{
  "n_layer": 25,
  "d_model": 320,
  "n_head": 10,
  "n_kv_head": 10,
  "head_dim": 32,
  "d_mlp": 640,
  "vocab_size": 8192,
  "activation": "geglu",
  "norm": "rmsnorm",
  "norm_place": "pre",
  "norm_eps": 1e-06,
  "positions": "rope",
  "rope_base": 10000.0,
  "rope_fraction": 1.0,
  "qk_norm": false,
  "attn_scale": 0.177,
  "bias": "qkv",
  "tie_embeddings": true,
  "parallel_block": false,
  "init": "trunc",
  "init_std_qkv": 0.0263,
  "init_std_o": 0.00372,
  "init_std_up": 0.0263,
  "init_std_down": 0.00372,
  "optimizer": "muon_variant",
  "lr": 0.0103,
  "lr_mult_o": 1.45,
  "lr_mult_down": 1.5,
  "beta1": 0.95,
  "lr_head": 0.00759,
  "grad_clip": 0.5,
  "warmup_steps": 200,
  "schedule": "wsd",
  "decay_fraction": 0.76,
  "decay_shape": "pow",
  "final_lr_fraction": 0.0,
  "batch_tokens": 131072,
  "seq_len": 512,
  "doc_mask": false,
  "train_tokens": 569800000,
  "steps": 4348,
  "dataset": "wikipedia_en"
}
MLP neurons of a small language model. Each row is named by its layer, matrix (down: output weights) and neuron, and shows model dimensions 112-207. Each number is 500 + 25 x the weight over its row's rms, rounded and kept within 0 to 999. Numbers have three digits each. A neuron's up and down rows have the sign that makes its largest values positive.
After each neuron's rows, "fires before" lists the tokens most often just after its 100 highest values on Wikipedia text that the model never trained on.

L15.down194:492505525498532521534542561522504475482512504504529477518551481485470519501496487503550479494485529506493501491501490495480472445489498512502504466490488517480504460559529507485512561502541513514478527459516486516473502481519474570470486492508473545511515474536465534513519451505466448488
fires before: "s", " of", "ed", " for"

L21.down575:456503502482471488459487513443475462470505443447496551494521458496502499507519503494493484536482495471517497514474560505469522480517504474484511490507492488501456527473500510480481477509516463510494519503515497511506507487515505545526488485499467510482519481493468525505487487478462461493
fires before: "6", "5"

L6.down314:509491501500511526523523513469479487525487491520516509489504493480480479487483485508533498548534523548482545503523460469482483474468494532488493502528465482471545499491514541502513527453554497481510491499453460483498498510507481526493476520478502459530550504484517499469477516510498525504
fires before: "\n", "0", "8", "6", "5", "4"

L13.down71:512538484505512464481470510487457464498467477498469513500507533488476513475547538476524493487498481495480521519488474505462474527514457505499488479495512506513460514503475508501478466492499538521534520496520560497500514454500480499482547509469500511527536517488474504487515497479492508461
fires before: "\n", ":", "as", "the", "do", "s"

L21.down398:497499484491537513511552474462457483547527477503471517518523512488540483499513489488530449491497544474497489479490483511480503525501527479497504493468472464518478479462496538489522490482463480490506509545527467500534466513486518438469479521508507494461492505488489518477474504538481485517
fires before: " (", " |", " Hard", ")"

L22.down488:470480504527512482488534522541525516503481518510484490482519510487551489500521494486501505508525492494510464533523487482530489490466518517487497462537510486475488506536505522488523490465489522480513494519571459517468520513519490512463499524485432509515552514503542527445506499492481508507
fires before: " ", "1", "4", " Division"

L7.down592:487522474461492501555461505480463491476499523505490480484499470496507521503474470537497462517520499502514524492544476470511524461495475499502551527512528485515487474485510500483469510480511463495483549478504487468515472495464510468494504521504506507535526508473515546499502470481535491497
fires before: " |", ":", "s", " zone", " ("

L22.down498:507486532527506556538524565523505490500456528511478486472501461495472506511537517473467476480510566534532483518499514488444486495523511495498501433528495494511517496506510509476507510505528502496512502506515481477520496479549537510497525516502494494479498522512529495485533459503505483473
fires before: " |", ".", "%", " ", " by", " km"

L17.down212:543540488460536509509520491495468510501471501467492454476508506505516511475497520542502461526520520530494485512522505504537526520544500500476523467484542551511499526485527491462522484535467487469482471466460500536472471522520494503487508516524490492458559514506504532468477503471463520526
fires before: " ", " A"

L12.down365:496496494519523512511498509514499534506511509501540508512510515564502464509507466502531456552504511496473506511498524507531520463468488439500493525497469507503473449497454488490504485423452482475510511518462536504445491500505489512481480454519504504515456485491540528500469539542504465490
fires before: " ", "hard", " of"

L10.down52:515485466418514526483438530483493461517493479480461499478525502546520515494507503500501540543505491467516512481483497488478493508515506510498452530529492493567489528472497530464467514482481461442513441521522519476468501476503509500476527487520492488542502446502485487487519484496496506488
fires before: " ", " |", "\n", " −"

L17.down440:488523510509503531490527519479524465507459476504491508506527510465488482486476485498481503514481483504496526503494497487505493481476540528533519475482515531473495499529472480520527500485520538501487485511473539577475483530509507509448520515507521527498503489542454489517466518524496512542
fires before: "s", "m"

L7.down7:529547501471495505500531504512474508490459506494516486478496466452497478481501493508472538502537530474520484510548510447561510469520475507458501516528525492505477514531516455483488510511520468496486502461555478492469490494453477554530515490525518463496469490504508541502461489505472503513
fires before: " |", ","

L13.down270:489488512515515514460493506494451490506545516526456521496463500473537513467473502457526519523508543517490504499481469528541493493446491492497481488503506533446527515493503524486514500519498499516492507502481428519488523519532501528477455525507486465487520501445488532494524464469464519482
fires before: "\n", " was", " is"

L15.down610:447469477477517515453486552532486487478500479569482478485475482485505493535541467518472526522483485461542452469506478481503499524523491495509488463514544513511496496471547498526532463513541541503513508494528491510488503511483486548469506494466494498562509487534534498494517501470511511510
fires before: " ", "0", "3", "5", "4", "–"

L13.down50:483525484542504507549511466509516505505508514483491486474547502510499493422527497509530452580543484535501523502484545525522477507514497461475538516480516510535461519484521504459526497509478487489468511480479506475512485539514484502485508507512496488532495497474521512457504478509488462526
fires before: " ", " the"

L17.down387:562507547496462525487469537461512512482454508586513504509492467504479476502485478550550503454507554517428515498483501468541458467494504516541475508459487524537496526491475498517481501510518498454510463490532490556476488524510464488471509514457466518479498464493530523480484536500488502542
fires before: " that", " on", " to", ",", "ed", "s"

L7.down210:490530518484444529501517484460510532514503513490493490492475565507483518528520479456491474517510517518520528502472497528504419554508516486485513506495497469473503516494478487490510510494472471480535463508503527516515514524499532518495505488506475461505507458491492558495488474478505476471
fires before: " ", "s", " in", ":", " ("

L14.down481:512490479498471589487479452512522505491479516517451511477495501478532588507494508539540540542511520499509490535464488520490452491472515517527502454472489467446498514518497522507488483516448524521541512488475494497511496529496476468456504482524514478476552518501490504533527536491522491513
fires before: "\n", " he"

L17.down494:547489502484491531472477508491507515483518537528518514482497529480468495505539493532485523547508526470480496520479509574483480487478464515525535521512493465498480524517498484504498459475511522535520485533509512466500460453490443513503496484483475541474501531501521543470480497496483533494
fires before: "\n", " ", "9"

L15.down632:467520494536502559500482488532515448484468494507492505495502501499527492539519450530515534466450516530534537502534491498505473508487547443494565504450500478494507520501453509554502493517463489481539503532500482524478545498459459492460478535502508496542541498548479491527531507514495487503
fires before: "s", " of", "0"

L22.down605:576510536505509496493513512500501486528483490535493502500529485516499483505519489519530538485501602491511465457490471490492500503499518504495494508491526527511550488495536497520514483499542488501522494503508490487461469494483530515495493508512538503499473492518495547493499496481514500493
fires before: " the", " a", " ", " her", " an", " it"

L11.down193:524527506504501488481525458498506449511485492483546476495476501440530504537494495569480509481508496483505524467482519522506529476497503520519509495550520496541506487496498494486500474467483499520467503515488526510459506506489522472455469514510483488527515501522538525498487462471466498518
fires before: " (", ")", " (−", " /", "0"

L12.down301:513518493479455503474486446513502477522487482507466507509466476531452477535486494454536496500493526487477506494546498507474507488535482495502518467494507491483465482515489505467480480510549495479496510475519536480529522510534489511495473534528475549504479497504517517528483486497427499524
fires before: "\n", "-"

L6.down293:490535510477490494509466504482519542498489522524460507492487534518505508482496480482513499549484474499540470488453526474529528490509516508459524504516510457533507500483470574517491500481503511508500440518496512520567523518542495476499533449510529481492489444544490531534485489524561495497
fires before: " |", "″", "′", ":", " ("

L6.down97:481514483462485551500533509499519475478457492473429491506484511490540509486540533503519456517488478479474505487481490512432511538550527546530500485480491506499495533544506462501514507503466531492482502469531479468460544518492515527483462513527460473487487518522527466461502502516477479470
fires before: "\n", " |", ")"

L16.down573:496511503537519477494465491480496484507536448468541513518485557509484526455474505481498508500447470495463495470485489533492536462537459534495481474498505516507500489497483515443478476495515515514457533523524527500453511471492534529476494541507484551472511489457500533496478488498517517474
fires before: " with", " to", " that", ","

L21.down119:455510528497513558510509483516479484482439489496500480472531506488535478518521469485482489478514459490521453541468521505493496525532512545483493507549534494520525543500512504513553471501525511505498486547504522517496458494534482501484502516512414501530513487491455477488468511477537514518
fires before: "ing", "ed", "er", "able", "ers", "s"

L6.down540:511507513469509503516497512469468536484457521455503482510482512488504477487492497478473520509509515466484473513509532480484516519468527533511469547484527499476467516468521479479455457520454473563463468499491468475504494481471463482507498527521482517525490500494512532482497470501503477515
fires before: " ", " of", ","

L22.down617:538502540488532543490466510533504499478468485512533498503515479520520515462491506514519480457521507494547486476457515485532485474491428469507469539471482538456482541504524531499501500525517516476493476498488511511502504501533473483473498475510524512480536459521472505517529514473551515478
fires before: "8", ":", "9", "7", "s", " ("

L22.down2:518481473497491500501550466490531497548510460468494534499513487484523497516524502526536499479502488464491508484450480487498514532466504487478508524502454552475504480515514500524501514461469482512543511506527496490483538481508543487505512535546492441518505507494543459505479505470515529501
fires before: " |", ".", ":", " in", " (", ")"

L16.down514:497497484499501529519488512512490480491526533401478487504482463522495504525499480519554509521481512469515480497527477510459480508486510544451559554515516547517523498550529542494465488492483465488462467559494517488437501491502484530469512502476488520520525516495487515538498534493490486487
fires before: " ", "0", " |", "9"

L16.down235:542498475467506505493493519505516466462487518519503501466533504533467511481485506492529545550497492513490516541507512516480533510546462516484540494525519482501447515493475504516531438515516512536525500525465534509508493508478498524516464501489477510495490484477480488493506507529526476510
fires before: " The", "\n", " It", " They", " He", " This"

L8.down242:523514478490521498512474488533493495501529496485483484481503484482498479476519509482569529488536484484512449472511463489489536484486502544516469485541541510535485537469514528504499494512507499510500425503521513492438472528496464514523517457527491496496512430481482520468459489539512502522
fires before: " |", " ", ".", "–", " −"

L7.down489:470497447484493522529464498516509495507485526499483507477483496513468500502506508498520553530491462494495529462473476499541508538468478497536514501529534442523483513530532464500504475511516481488506491496484454497526524505513462499487478474472539527541496470516543468469486488535498477499
fires before: " ", "\n", "-", " Capital"

L10.down378:521504512497511536490483493466525482506462545511525511488496532469476495512529478493526515485462503486475490536504508538548513515477530507524499505493518474461523487546482495471525467467535494503456506516509537476485474507535439522518498486463523552482509519499511486502501488503497484501
fires before: " ", "\n", " |"

L10.down264:585500500486497519496483506482500511502504491478494476505492472487551489545523501516535523436492531572467472460504513524504495495540490472518519545504495493524487520497539499531492476473520487520456497505489481521518502471489533455472531490514513473516513495487494534487490535482476512541
fires before: " the", " ", " his"

L15.down456:489483518454524495513548485475550507518498471478480467496527465484457505505527507512492512484512542460546523506518516501539491487513484528483513454529500493474546513514500484511535471511525510489502528509479450516486506509514462529491489498512502518485494543517489489504484489521505439516
fires before: "2", "3", "4", "t", " |", "5"

L14.down40:494487511527507541504502516513526454479510513498479529503473488514492530542514525493500486484545529510502506491499533478525489515514477492492508504473557557481496526504492451484526470510456483483484471487536487520486486508518514519485435479505505505477494528484540502479545556455444517514
fires before: "\n"

L2.down591:476492458535443503490518536531513487508475498475499480495511516465517482504532503488494434531506474536477500474533472524498511461485460511466494496535485501496486525504483525491529502513533547540571507490522498476509522524480477517508551471479507489505530494514539463467465543536524473486
fires before: "1", "2", " |", "5", "0", "4"

L14.down96:472449478462455469482506512481515428484480525522533507510483479517510476482521504532501486557502493458464535523482482466473498512548473509477490461492492490538498496491480455505471509479511538464455521522496470509477520544526548538500498478507493482479510470564495479487488513494518532534
fires before: "0", "3", "4", "1", "2", "5"

L7.down77:510582521511525509524500549516524479490494490440463496487530530537492497475526519476501481537505461487522493484527508535473501484491470454484492496504541528511505481524490530468494508515516512501555477524561552477504492468499483545496502489522501544503503501498499509503477491517498524521
fires before: " ", "0"

L2.down310:440485497552473495437496494500479443457470563531518483519454499505465491542497481477478441486457530482519501538518499485483489499493506516500481452494530511494484497509500533495491529481505474486480463516540496498522520484503473481492481521486501505565503502505523489476488501483483495521
fires before: "-", "W", "E", "\n", "lip"

L11.down353:530512535494478481484532534522513479505458477468536490494493468498507537479467508521477481477458549519481511505476469521507480484503482495458508534511512495508451471518547534500474494514491485499518491484471463530545501498509482471495537499515495464487465493494502519471524539482478477499
fires before: " |", " ", ";", ",", "'", "1"

L22.down359:512446458500521485494510512480534494498519445519497542469477476457502506456530490533508521496550473497521478490445520496486498506468525496484508468461526476491515541497496505465488464488495498517552518493514533524525503494566555503476477488516534508475509480479538540441485553492482525510
fires before: ".", ")", " ("

L21.down69:500480514505495555525502554534549531447470536489484498510493494447540500499515520522504508522484557501516512527493516488498535535498511483509486480484516519512501506483524525481514486485527527487507510469496469460512531527532457475511519520493475541483493491468526567497506500495498542558
fires before: " by", " with", " ", " as"